Weights of a small transformer language model: capped logits.
MLP neurons of a small language model. Each row is named by its layer, matrix (gate and up: input weights) and neuron, and shows model dimensions 144-239. Each number is 128 + 32 x the weight over its row's rms, rounded and kept within 0 to 255. A neuron's up and down rows have the sign that makes its largest values positive.
After each neuron's rows, "fires in" lists the words (lower case) most often at its 100 highest values on Wikipedia text that the model never trained on.

L4.gate676 [133 120  67 133 111 124 127  79  90 147 135 130 151 113 108 167 122 101 148 118 153 138 142 112 129  97  89  98  39 142 215 209  99 152  94  77  79 134 135 121 127 156  63 116 148 133 139 141 135 130 158 105  66 181 162 155  68 131 120 114 104 171 117 123 112 130  69 106 147 131  83 135 154 174  71  99 108 183 140 127  49  66  94 165  96 113 139 172  58 116 156 140 152 126 130 142]
L4.up676 [117 183 113 110 151 175  94 111 146 165  80 103 145 144 106 130 130 134 127 136 106 131 134 126 128  88  59 140 105  97 166 172 125 105  50  79  73 158 123  67 156 141 143 105 117 116 124 101 127 110 112 133 141 137 114 128  88  91 135 162  83 136 116  95 121 161 160 129  87  39  93 164 115  87 105 163 132 138 137 164 126 129 173 148  44 107 130 135 108 215 122 113 147 112  99  96]
fires in: "a", "an", "one", "two"

L6.gate364 [107 177 145  93 109  68 156 122 122 132 163  98 127  95 161 114 117 112  93 108 133 108 142 125 139 116  91  62 133 144 169  96 122 150  96 116 120 112 106 166 152 157  95 160 101 158 141 108  52 161 110 171 114 145 136 122 102 137 109  85 145  86 154 223 148  95 188 128 157  90 158 113  93 166 157 106 124 106 214 109 130 140 134 122 155 168 113 130 177 103 175  87  74 101 155  94]
L6.up364 [157 103 131 149  59 111 108 100  99 120 167 137 112 181 150  40 141 132  73  95 153 100 163 145 129 164  94 105  85  99 177 151  84 151 126 122 104  79 129 126 157 140 184  83 124 140 130 103 133  86 131 153  82 116 154 160 106 104 186 110 118 189 152  80 114  72 136  83 129 125 152 120  96 111 120 101 149 153 139 180  58 111 127  99 107 114 101  97 151 147 119 154 139 154 113 114]
fires in: "to", "of", "be", "for", "despite", "because"

L4.gate215 [160 158  52 129 140 161 182 132 152 166 141 144 140  83 142 112 130 102 113 178 136 133 130 121 118 154 106 115  96 111 106  92 112 117 125 144 132 135  77 153 129 149 128 166  98 167  58 147 139 124 143 150 148 129 129 156 181 160 146 101 139 164 145 147 130  90 120 148 163 141 111 118 149  49 125 148 155 143 150 145 162  88  75 132 135 135 180 133 146  55  75 144 135 162 164 154]
L4.up215 [116 203 175 120 158 117 151 156 102  93 147 136 101 166 129  84 131 194 118 190 178 148 146  92 127 130 135  92 139 159  86 147 105 133 168  88 168 117 206 117 109 158 113 132  93 112  95 121 164 114  91 141 131 117 112 111 115 153 107 109 130 137 181 110  97 125 130  91 117 164 110 131 159 136 117 132 181 112 130 145 183 156 136 114  59 114 139  99 142 151 184 111  59  94 145 129]
fires in: "but", "and", "in", "name", "as"

L6.gate145 [150 160 176 110 173 132 107 113 146 159 160 139 156 102 128 107 187 102 132 145 127 142  83 147  79 135 164 121  86 100 137 174 134 153 137 165  65 145 163 128 192  82  94 115 167 131  56 108 164  80 143 102  84 149 124 152 111 116 103  99  82 143 108  89 129  43 149 158  92 104 127 132 128  97 146 128 189 125 112 141 116 125  63 132 167 115 103 161 154 149 162 194 138 163 106 133]
L6.up145 [162 111 126  91 114  87  68 116 115 161 113 130 145  79  78  75  80 182 182 140 114 161 181 145 114 116 111 114 141 140 132 167  97 147 167 118 152 110 158 145 126  97 168 126 102 128 141 158 119 153 108  96 105 128 144 127 182  74 125 102  90 157 118 119 118 188 151  81 151 143 118 106 165 115 120 122 107 186 181 151 116 102  88 114 114 119 108 127 116 168 130 119 137 130 146 114]
fires in: "are", "was", "he", "it", "were"

L2.gate82 [137 145 120 145 153 114 192 118 155  87 141 145  77 187 180 122 132 145 114 170 125 101 109 123 169 122  75 160 108 101 197 116 136  78 103  44 108 136  86 179 135 137  61 103 135 155 128 130 143 108 106 154 115 165 155 100 179 114 162 105 150 108 117 104 180 178 126 127 104 137 177 155 150 101 119 132 148 102 109 156 100  70 102 146 157 106  92 105 120 180 121 142 149  84 148 134]
L2.up82 [ 73 121  84  98 134 112 146 124  83  85  55 164 139 122 144 122 168 144 143  86  77 144 111 151 147 137 116 143 136 149 168 114 111 163 135 142 149 145 108 121  89 140 150 107 144 115 134  93 153 118  58 127  61 178 125  87 214 110 128 124 113 122 147 134 149 116 111  89 150 148  83 139 144 147 147 165  98 144 115  90 147  58 148 154 144 112  74 149 121 116 144 133  73  95 141 134]
fires in: "two", "a", "one", "three"

L2.gate172 [146  97 119  70 118 129 144 177 188 119  95  55  73 123  96 162 138 118 102  85 136 132 123 113 139 119 138  79 119 153 156  83 137 156 107  97 135 144 134 124 138 126 138 202 143 176 114 171 101 131 106 125 144  94 142 137  98 167  85 128 170  93 130 160  95 125 215 107 176 110  79 177  61 162  75  69 138 192 135 139 130 137 111 106 125 141 155 107 201 165 174  70  93 105 163 136]
L2.up172 [130  48 133 115 146 110 179  89 134  79  79  88 117  54 136  98  61 137  83  87 108 109 140 136  85 126 156 132 118 179 169 144  71 142 111 117 137 169 185 113 134 111 163 154 136 135 134 112 123 155 132 173 101 127 149 154 109 133 108 199 180  85  82  39 178 171 105 119  90 162 101 146 141 124  48 136 105 138 148  86 106 151  76 113  98 175 138 140  98 102 140  74  95 138  74  91]
fires in: "of", "among"

L6.gate409 [142 122 143  38 141 133  76 168 120 177 139 120  74 122 124 132  92  99 141 143 124  96 119  69 145 123 124  98  94 137  69 150  91 139 108 113 148 153 132 182  91 113 151 169 113 136 117  73 171 152 118 123  85 117 126 156 122 156 127 131 118 103  90 165 149 122 161 153 104 125 148 120 215 152 144 141 208 101  90 112 112 111 143  96  70 146  71 115 105 130  64 107 161  95 125 184]
L6.up409 [115 167 146 137 129  99 131 137 114 148 132 136 119 117 118 169 121 147 107 115 132 139 156 127 154 157 152  94 135 136 156  98 147 165 141 121 166  46  55 106 184 182  96 129 163  85 125 127  92 128 133  96 134 121 154 150 131 140 122 124 119 120 103 122 165 125 154 139 125  80 104  98 113  68 107 205 125 200 141 110 123  75 168  93 118 113 134 129 130 100 114 128 125 100 135 114]
fires in: "an", "a"

L6.gate295 [150 116 139 123 125 136 148 100 168 149  84  84 130 160 147 124 122 131 121 153 159 183 138 158 108 110 134 164 109  97 144 194 106 107 131 136 100 106 131 183 105 170 108 112 137 160  99 156 128 144 153 124 127 113 101 139 141 128 141 129 125  86 126 108 114 160  92 114 202 107 168 184  81 139 168  98  72  53 167  92 147  86 123 147 125 129 101 126 136 150 119 149 187 169  48 127]
L6.up295 [108 166 117 104 125 128 147  72 143 116 125  75 152  97 118  61 103 166 175 101 167 113 118 111 163 124 178  99 145  66 161 148 127  49 107 142 118 153 165 117 145 150 103 136  94 136 149 111 187 160  80 149 139 143 171 111 148 142 118 125 136 170 155 126 107 225 156 109  65 138 139  98 127 146 152 163  98 143  98 148 157 101 117 142 122 112 153 127 176 141 135 147 149 135 122 137]
fires in: "not", "first", "no", "only", "so"

L4.gate626 [121  75  57  94 124 157 110 131 113 100 127 141  97  95 145 117  58 129 153 130 163 116 155  90  47 159  67 159 117 129 171 115  96 100 114  63 149 171 151 165 133 136 108  87 154 120 179 152 108  88 126 142 136 145 113 154 162 142 106 118 119 134 129  64 164 153 137  94  84  75 145 116 119  83 141 131 118 105 154  67 133 138 108 144 114  84 143 147 131  85 112 103 128 153 156 115]
L4.up626 [164 136  80 141 110 111  81  69 107 209  91 156 107 141 117 141  96  91 142 180 113  72 134 147 121  25 103 141 120 110 116 140 108 131  57 157 148  85  75 114 131 153  81  67 173 134 152 105 106 137 130 123 184 172  75 156 171 183 162 146 132 111 127 164 172 130 155 114 127 156  84 103 128 117 102  97 142 131 106 143  96 150 112 107  97 154 151  73 110 120 145 131  89 151 147  80]
fires in: "no", "two", "one", "little", "three"

L2.gate394 [135  88 148 210 139  92 155  80 146 106 118 102  88 132 148 116  66 134  97 153 128  70 130 122 167 166 102 117 112 129 161 129 151 117 105 112 156 191 159 168 125 117 104  83 153 118  76 164 148 115 155 106  91  96 106  46 152 145  63 153  54  86 101 105 136 108 149 101 139 159 101 118  87 134 143 125 180 106 156  94 187 129 121  88  96 128 126 160 190 162 130 193 137 137 135  90]
L2.up394 [138 133 121 156 160 150  89 177  96  72 107 136 140 132 153 185  78 143 123 116  56 189 119 123 122 144 141  68 162 144 172 154  79 179 101  79 202 134 148 150 131 132 159 125 145 126 125 155  97 194 112 145 104  96 118 117 106  77 116 166  96 105 142  81 157  98 180 125 129 167  88 103 119 122 161 142 159 106 156 140 153 109 121 109 152 167 156 127  88 151 104 157 132 131  97  69]
fires in: "of", "all", "two", "three", "among"

L2.gate9 [ 99 160 119 127 119 175  80 132 158 163  40 152 148 136 100 128 168 125  82 189 120 150 121 131 124 139 133 129 149 126  98 186 147 176 106 131 122  61 108 142 160 138 173 135  94 125 147 129 155 170 101 118 125  95 163 169 114 194 181 155 165  94 166 107  95 156 170 142  56  98 117 130  96  86 194 135 139  81  75  73 170 112 129 146  84 160  94  93 159 193 135 137  81 121  94  94]
L2.up9 [122 162 145 119 120 160 151  80 145 120 118 111 133 119  93 121  69 155 154 114 145  77 111 121  96  95 180 174 126 146 141 101 175 129 113 129 138 122 113 135  80 149 241  77 121 148 146 104 172 162 116 169 111 149 107  69 155 147  89  98 130 139 127 112 129 130 103 156 114 122 138 190 171 131 153 137 113 125 119  93 167 130 128  85 131  79 105 171 156 117 108 147 160 127  88 158]
fires in: "of", "in", "into", "under", "up", "taken"

L2.gate585 [168 169 109 101 144 102 136 126 108  89  74 113 142 107 146  82 150 143  98 110  82 127 186 152 185 142 147 158 137  93 143 170 136 129  92 166  89 145 120 104 130  96 130 121 152 135 192 143 144 127 112  89 125 117 212  95 171 134 184 141 174 108 162  84 128 138 125 123 148 192 135 114 125 149 158 184 103  86 141 222 152 136 108 118 198 168 144  81 129 133 159 138 144 153 161 150]
L2.up585 [134 135  82 174 150 144 117 118 123 118 163 140 100 127 153 112 123 114 112 121 169 144 127 192 148 206 124 101 177  88 115 135  99 128  73 143  99  90  84 144 126 155 131  87 143 118 108  90 128  85 128 147 148 115 146 113  69 155 134 158  92 129 120 111 113 159 145 157  80 108  74 129 111  95 132 204 154  80 179  85 176  88 164 122 151 130 124 139 148 122  94 118 185 148 114 128]
fires in: "took", "began", "continued", "also", "then", "became"

L4.gate130 [167  93 175 172 112 131 174  95  41 136  77 134 105 196 107 120 134  77  91 133 103  47 172 146 101 117 160 130 165 186 163  70 130 151 117 161 129 182 147  94  97 146  77 162 102 106 106 153 145 160 153  84 126 145 114 129 164  73  92 166  96 128 133 133 140 153 152 114  78 137 197 153 145 170 157  38  95 150 183 113 150 117 131 123 100 119 131 103 116 168  95  53 183 159 110 124]
L4.up130 [103 105 114 181 102 131 132 108 124 126 112 155 104  79 148 106 215  92 117  80 155  94 134 130  87 111 129 139 116 141 191 125 127  73  88  94 113 149  99 115 165 104  89 123 162  80 126 128  64 163 125 109  59 102 132 135 171  95  53 101 138  68 153 159 100 156 141 117 116 127 102 139 178 155  96 147 153 125 109 109  92 113 109 153 116 143  77 110 101 108 180  44 123 140 168 229]
fires in: "well", "have", "be"

L6.gate107 [120 157 107 122  96 168 108 112 138 145 133  63  92 112 171 181  70  86 200 111 144 137 136  99  83 141 176 150 174  98  83 101  92 177 118 101 158 157 151 172 108 163 154  83 108 105  87 141 165 142  99  88 165 113 147 133 149 137  76  77 156  60 104 117 137 108 154 165 121 148 112 137  89 133 139 101 124  97  98 153 118  93 138 132 148  96 202 134  71 132 143 145 111 141 155 115]
L6.up107 [134 147 135 193 186 244 138 191  84 180 115 168 171 158  63 154 107 149  75 125 133 126 165 124 123 132  73 128  84 111 100  85 144 142  92 147 149  80 146 139 180 106 153 131 147  84 177 133 117  60  89 137  74  54 170  81 165 100 196  71 187 129 162 157 166 108 146  86 126 143 132 132  91 188 100 119 127 156 106 142 137 134  71 132 136  93  96 170 110 172 107 130  64 172  70 181]
fires in: "in", "to"

L2.gate722 [111 126 125 111 110 171 140  63  83 129 139 108  93 173 114 117 129 121 150 104 158 151 156 104 118 147 183 109 125  93 100 152 109 113 132  81 143 106 114 110 172  99 119 136  85 119 121 200 100 148 167 112 105 134 125 132 114 158 125 121  76 178 142 157  68 122  54 163 115 116 210 109 138 132  75 112 168 128 109 158  80 104  99 162 160 107  91 100  79 214 110 124 154 103 125 136]
L2.up722 [157 143  71 144 180 145 126  89 153 138  84 124 101 120 174 175 185 141 154  97 104 143 104 172  54 150 116 133 149 108  82 143 120 140 167  59 119 109 148 120 206 123 190  75 102 151 152 121 153 156 115 106 189 131  99 183 106  86 113 120 108 160 150 147 143 120 116  73 152 183 120 122  91  77  92 150  90 179 192 162 146  84 184  80 110 133 115 122 130 172 140 128 125  87  95 150]
fires in: "to", "of", "by", "as", "with", "for"

L4.gate779 [137  61 131 165 128 131 105 159 128 139  84 176 160 131 125 180 164  63 122 154 142 155 128 101 113 145 166  91 153 116 125  93 133 194  99 150 167  78 200 124 140 144 173  92 192 124  83 107 144 180 125 116 115 154 153 173 138 145  66 100 142 133 129 118 175  70  96 185 161 143 102 163 106 110 156 179 172 149 121 152 117 107 142 148  76 117 149 144 117 143 161 149 140 155 124 136]
L4.up779 [124 123 134 202 184 147 130 107  99 100 131  76 142  93 130  95 137 123 206 185 134  99 143 117 127 125 103 162 149 134 105  98 146 100  85 144 159 123 143 110 101 130 123  69 108 129 102 155 170 130 196 136 110 122 182 152 137 168 157 167 151 108  84 121 126 150 120 139 150  89 120 134 126 179 103 121 196 113  88 141 138 125 127 128 182 122 173 175 137 163 143  99 149 132  81  95]
fires in: "to", "a", "in", "into", "and"

L2.gate282 [158 173 127 161 136 128 172  92 129 102 116 120 105 170  75  70 148  70 128  68 174  99 159 144 139  87 165 135  95 141 184 110 125 147 116 129 159 140 131  73 149 120 162 167 125 165  97 157  77 196 113  88  94 124 116 128 153  89 103 192  90  99 185 119 128 203 176 138 101 162 113 143  77 136 116 149 138 129 119 148 143  89  78 127 108 133 161  78 145 102 149 111 149 189  81 156]
L2.up282 [132 137 163 155  63 152  96 137  83 152  66 152  97 112 128  98 122 185 100 106 129 114 122 159 156 134 156 147 133 104 129 104 116 179 114 117 132 132 174 137  94  59  74  80 170 119  93 167 134 136 166  94  95  81 165  97 169  81 148 149  94 133 169  94  50 104  94 191 145 211  92 119  89 163 132 148 116 130 145 125 205  64 141 165 165 179 152  57 129 140  84 147 148 134 103 163]
fires in: "later", "then", "now", "been", "also"

L4.gate252 [100  93 163 103 196 145 161 145 117 110 126  83 215 125 103 131 130 143 189 135 197  85 145  85 102 172 131 119 194 118 143  93  67  76 120 149 142 159 143 135 102 162 121 131 158  95 103 144 146 158 136 143 160 152 157  86 164 132 134 107 134 166 115  94 198  93 126 153 161 127 157 145 110  81 133 156 123 161 147 118 166 119 140  69  97 107 112 165  73 147  85 143 104 146 106 102]
L4.up252 [118 100 169 131 154 111 173 166 138  95 130 156 113  83 117 141  97 157 113 156 204 137 104 185 124 104 164 146 106 131  84 133 163 106 116 123 142 147  72  98 128 112 191  98 110 160  80 137 155 114  90 160 146 109 111 149 114 148 119 154 114 135 136 133 150  83  89 107 150 106 133 155 114 150 112 204 138 145 149 100 119 151 139 140  77  78 148 128 149 180 138 135 152  66 129 129]
fires in: "in", "long", "on", "under", "undergraduate"

L6.gate794 [141 159 127 124  90 131 123 203  95 132 169 174 127 143 129 160 117 186 124 171 175 131 105 151 132 156 159 128  47 145 135 127  97 143 136  97 182  81 124 173 141 187  74 126 131 130  78  72 133  96 119  82 150 133 121 122 187 151 136 133 109 106 106 128 188 127 202 184  75  76 100 164 158 127 143 120 128 103 189 186 109 132 138 165 147 138 104 121 135 128 106 146 141 101 196  89]
L6.up794 [136 121 107 144 112 131 154  83 165  83 196 102  79 168 159 139 151 172  98 171 123 156 123 151 159 124 136 120 131 104 150 131 123 148  73 140 114 123 152 125  45 144 142 185 141 116 109  91 116 140 146 137 131 135 137 142  53 148 109  80 143 211  74 120 159 166 196  84  94  80 132 132 106 100  62 142 155 118 164 108 120 112  99 138 103 162 108 197 144 181 129 162 144  95 174 133]
fires in: "of", "an", "a", "by", "first"

L6.gate665 [110 144  98 120 113 105 124 158 129 141 172  88  93 143 106  89 137 110 118 124 170  44 175 116 157 128 123 113 153  69 145 138 187 158 162 109 173 165 112 158 102  90 131 163 120 140  71 143  74 204 157 156 129 101 164  98  81  56 144 129 160 144 103 127  81 140 158 161 139 151 149 124 118  92 120 146 127 153 183 107 136  89 135 162 118 178 126 119 134  84 122 159  55 122  89 131]
L6.up665 [142 142 136 113 115 140 125  96 160 185 160 159 131 105 139 118 156  73  80 142 105 116 131 112 149 159  96 150 148  90  83 176 177  95  73 116 169 151 106 112 126 101 121 162 119 149 120 112 136 104  78  88 102  92  73 137 152 166 210 122  72 149 189 157 102 139  98 155  78  99 135 108 133 145 100 108 142 148 154 184 133  92 123 161  94 114 135 115 138 177 180 158 142 109 124 148]
fires in: "its", "the", "s", "of", "is"

L2.gate471 [ 41 106 148 157  75 177 106 116 167 179 161 185 106  62 163 103 178  83  91 100 184 179 188 141 140 155 103 133 102 134 136 135 173 143 174 141 175 152 157  90 165  87 156  95 138 138 179 157 112 123  94 135 155 102 121  97 113 163 115 111 139  90 210 124 141  78 133 124 160 195  92 149  50 157  84 180 102  94 115 104 170 124 111 118 102 176 105 148 156 120 163 251  58 130 171 150]
L2.up471 [128 189 195 112  99 172  98 138 155  81 108 118  51 123 124 171  89 133  87  84 171  97  62 170 163 134 155 178 168 168 106 120  98 147  93 117 148 142 104 111 136 110 117 216 124 133 150 175 139 152 141 141 124 141 179  74 132 117  94 120 112  96  54 105 110  44 126  71 122 106 125  99 113 155 130 184 130 142 181 110 147 159 115 138 133 145 138 159  75 194  85 109 136  96 114 150]
fires in: "was", "became", "is", "of", "to", "into"

L2.gate351 [154 193 161 152 145 144 164 107 164 120 155 120 116 106 154 133 136 133 136 139 141 150 120 167 189 119 141 151 144 102 117 167 148 134 117 117 130 134 102 115 158  95 137 111  66 150  85 138 108 135 148 113 149 134 145 151  73  94 149 131 151 107 125 102  86 172 179 150  79 179 170 128 136 205 182 136 172 173 110 159 143 119 162 115 115  86 114 176 177 165 125 164 131  94 170 159]
L2.up351 [ 65 123 130 175 147 139 184 135 116 140 100  34 175 155 110 163 177 143 144  84 151 111 169  87 141 171  96 158 175 110 143 112 156  88 109  54 132 147 117 126  88 112 136 140 174 159 153 130 102 118 107 119 159  92 149 179 140  81 154 101  91 145 138 164  90 106 126 132 127 167 164 128 110 106 137  98 142 152 241 162 122 126 131 158 104  90 155 134 119 191  89  89 131 131 116 162]
fires in: "than", "to", "is", "of", "from", "a"

L2.gate368 [126 193  63 172 125  98 138 110 122 123 141 123 231  78 167 196  94 180 113 129 133 168 102 130  69  94 175 150 156  92  74  60 109 132  73 111 152  91 174 151 161 117 121 110 120 153 163 122  87 113  64 120  69 140 104 131 179 190 131  98 148  98 166 102 118  68 142 113 164 135 146 199 112 168 131 127  98 126  99 167  72  69  68  82 131  96 135 132  77 125 134 138 100 176 100 156]
L2.up368 [142 158 172 131 128 101 132 125 120  79 110 120 140 120 187 140 132 204 124 173 151 149 122 125  57 104 165 100 139 139 121  75 110 144 155  78  91  94 168 104 122 103 137 153 188 124 149 125  84 159  67 117  66 127  86  65 144 111  73 152 128 170 138 132 140 134 110 190 102 143 104 108 133 157 164 183 144 139 125 124  69 139  88 102  81 107 110  84 139 177 173 125 105 152 167 123]
fires in: "in", "of", "under", "city"

L6.gate604 [110 148 136 113 141 142 175 113 106  81 102 100 115  99  95 174 133 116 140  96 124 171  95  99 126  65 116 106  57  85 143 118 131 128 108 105 189 134 178 152 149  77 164 116  49 156 169  71 163 137 112 135 119 130 106 126 113 155 125 166 183 118 126 127 132  99 100 156 104 148  76 164 208 133 112 110 134 115 150 155  96 129 147 138 112 147 141 122 165 255 148 122 180 112 133 148]
L6.up604 [131 112 138 174  83 156  90  79 115 139 103 127 132 137 116 133 138 199  88 162 129 102 106  87  73 129 107  76 112 119 166 159 102 152 139 158 122  80  94 119 132 145 174 122  94 158 138 128 151  87 127 136 112 110  99 121 113 106 121 153  87 179 152 154  94 176  73 156 136 102 134 128 152 107 164 207 166 154 108 148 118 108 161 161 116 107 147 125 129 157 129 145 109 149 128 142]
fires in: "and", "to", "get", "a"

L2.gate10 [151  61 138 162  57  79 174 107  94 175 146  67 115  91  89 146 160 128 136 140 109 111 122 104 117 144 111 104 129 113 129 205  87 106  92 162 114 113 132 189  82 107  89 143 147 123 137 107 155 133 169 108 120 142 118 120  93 117 127 117  90 147  90 142 179  76 105 162 138 149 137 150  80 104 149 116 136 115 124 125 144 131 104 200 176 111 105 206 115 176 188  89 146 115 140 163]
L2.up10 [ 77 138 137 118  70 119  88 119 128  97  89  62 134 103 109 175 198 126 149 121  81  91 118 123 140  91 121 108 162  79 137 116  90 122 137 101  90 187 161 142 167 149 186 161 180 132 137 100 149 136 160 158 136 171 107 154 136 106 166 123 107 116 116 107 161  94 172 117 143 153 118 151 137 116 164 109 116  98 164  97  92 122  99 204  88 143  92 175 129 159 132  77 158 175 151  84]
fires in: "of", "because", "to", "using", "from"

L2.gate164 [108  94 112 114 137 146 101 131 131 121 115 142 156 180 155 120 131 162 196  69 113  95 118 132 178  91 167 125 137 158  73  86  78 113 145 115 110 211 183 154  94 141 129 145 165  84 120 157 147 149  88 174 147 130 125 122 131 122 148 117 156  81 158  90 102 176 129  81 159 106  78 174  61 145 103 198 160 131 114 120  78  88 132  97  69 141 110 119 124 121  76 113  89 116 147 120]
L2.up164 [124 109  61 125 121 114 178 114  59 131 118 103  82 121  82 105  78 154 218  93 122  76  82 136 143 100  95 157  93 132 130 111 131 123 166  71 143 108 128 122 123 168 167 104 130 190 145 126 147 125 131  98 149 126 182 134 126 122 134 164 134 159 131 114 168  86 160  82 120 100 101 192  42 179 199 141 138 140 128 130 127 160  83 110 127 105 133 114 117 138 121  94 123 155 133 125]
fires in: "of", "in"

L6.gate569 [145 157 157  70 125  98 216 114  97 178 121 113 173 107 162 171 125 131 119 114 145 112  51 105 131  91 168 165 126 104 139 125 143 143 159 104 122 147 169 135 140 138 177  91 132  94 149 109 125  91 140 120 134 122  68 147 133 129  81 110 144 125 150 103 123 124 131  84  98 119  73 148 118  93 119 122 152 102 153 133 167 155 140  96 157 122 150 182 144 101 125 121 133 174 171  81]
L6.up569 [ 79 102 118 140  95 109  93 106  59  59  68 167 100 117  87 122 108 132 123 162  76 114 133 114 111  98 154  87 100 115 156 168 101  80 122  87 124  86 159 111 137  84 100 228  82  91 158  91 134  71 150 162 131 127 117 180 125 135 197 153  30 158 172 144 120 135 141 100 118 152 156 163 106 141 129 100 137 135 122  94 179 164 158 127 129  99 125 159 109 147 113 117 140 164 134 151]
fires in: "she", "they", "also", "he", "then", "it"

L6.gate308 [125  81 140  84 121 120 160 139  92  96 147  77  95 119  93  74 193 143 190 170 119 136 168 159 157 181  96 161  75 170 122  69 166 104 113 112  74 157 150 113 114 105  83 141 119 221 129 134 142 158 158 144 152 114 127 132 152 156 149 111 134  78 141 124 100  80 114 180 137 143 111 120 109 122 133 114 126 134 150 173 107 128 172 109  89 181 112 215 118  72 150 133 130 163 138 132]
L6.up308 [142 123 177 121  95 142  90 119  83  84 184  41 104  67 160 100 158 133  99 109 159  99 128  65 129 169 167 102 161 112 107 156 150 149 135 155 114 140 120 108 117 161 111 133 134 154 150 137 112  71  99 134 182 112 174 104  58 184 152 113 160 111  94 118 102 128 110  79 129 136  94 149  86 129 101  96  95  91 181 123 165 127  87 112  84 117  85 160 170 156 111 115 168  78 121 121]
fires in: "of", "as", "on"

L2.gate216 [103  99  80 163 196  92 128 173 159 179 119 138 152 144 146 114 120 139 126 112 136 175  67 118  49 139 127  92 129 130 162 154 112 213 104  96 159 195 137 109 115 180 125 126 119 138 138 137 144 132 158 102 116 118 102  93 125 142 130 131 158 133 152 124 146  63 125 113 116 106 118 151 108 139 134 106 131 123 135 155 143  95 137 110  75 132 189 119 175 147  73 120 168 137 131 104]
L2.up216 [123  91 118 104 128 216  79 139 165 165 100  93  98  93  73  87 184 190 179  90  66 119 162 114 142 182  98 135 137 106 131 185  82 155  74 123 114 171 123 165 114 130 133 120 125 115 129 139 107 120 122 161 106 146 126 147 118 164 130 142 130 115 116 119 158 155 108  65 133  78 128  85  63 125  73 131  85  88 159 186 134 156 146  83 130 103 177  87 142 137 175 113 119  67 118 154]
fires in: "of", "to", "in", "for", "on"

L8.gate172 [125 110 150 133 139 106 165 139 113 115 143  48 176 146 108  53 123 171  71 129 115 115 113 101 156 169  80  86  77 175 118 141 118 149 135  85 134 139 161 117 143 124 119 155  93 138 160 191 146 160 143  94 135 123 186 201 118 126 120 141  98 191 172 181 138  95 133 129 148 141 157 191 117 157 141  82 135 131 131 106 169 108  62  94 147 130 162 114 143 107 140 136 124  89  75  41]
L8.up172 [134 121 175  66 142 130 151 117  77 188 120  72 120 153 139 132 114 105 109 160 143 125 198 131 184 117  88 116 134 167  60 180  93 147 175  87 117 166 134 140  82 154 171 104 155 160 123 157  82 134  93 142 152 147 148 161  95 132  69  96 161  79 139 140 143  81 121 177 151 152 102  77 106 128 148 133 167 150 175 185 173 111 109  89 185 123 190 125  94 114 136 134  73  61 139 127]
fires in: "than", "for", "of", "over", "least"

L4.gate156 [ 92 120 132 106 139 170 144 255 122  85  97 191 115 121  84 148 187  91 124 147 161 126 141 161 126 143 158  91  80 107 105 126 155 148 177 113 173 181 177 149  93 130 136 129 174 113 129  89 141 164  85 119  86 151 179 106 115 110  87 166 113 187 188 101 158 183  79  78 162 160 108 145 165 120 153 111 121 131 105  88 155  83 146 146 158 131  75 131  93 171  68 152 146 102  67 147]
L4.up156 [ 90 182 163 115 154 187 164 216  87  68 120 141 165  38 199 131  93 100 121 140  83 148 165 107 134 158  90 130 121 148 137 132 150 167 156 146 131 165  95 128 111  95  87 166 138 124 147  96  88 109 175 119  64 147 138 118 100 125 180 136 108 134 187 102 125 148  94 130 154 175  69  81 180 133 129 204  90 178 109 118 122 155 196  96 106  88  95  76 127 125 137 168 113 110 136 157]
fires in: "the", "a", "two", "three"

L6.gate514 [ 60 152  74 108 161  66 152 112 146 160  83 130  87 135 140 113 157 118 125 147 114 160  77 108 161 162 151 118 137  96 146  84 143 129 113 149 130  95 213 159  91  93 132 134 108  71 168 114 113 111 150 154 105  88 123 142 129 137 107  99 168  99  80  94 158 128  72 110 126 169 157 168 117 142 103 153 147  93 169 130 118  68 147  95  49 204 122  85  72 137 151 117 143 102 152 152]
L6.up514 [142 158 155 112 107 122  69 114 126 131 189 170 120  91 149  94 112 161  44  95  81 116 113  62  70 137 139 118 161  75 156 141 149 158 138 144 162 127 142 103 126 120 153 136 101 162 172 148 114 149 105 175  93 138 112  89 129 137 109  84 126 154  80 114 182 147 117 138  87 162  88 142 137 170  42 163 117 172 142 128 192 182  76 128 189 170 146  55  76 115 105 131 170 134  70 111]
fires in: "of", "over", "about"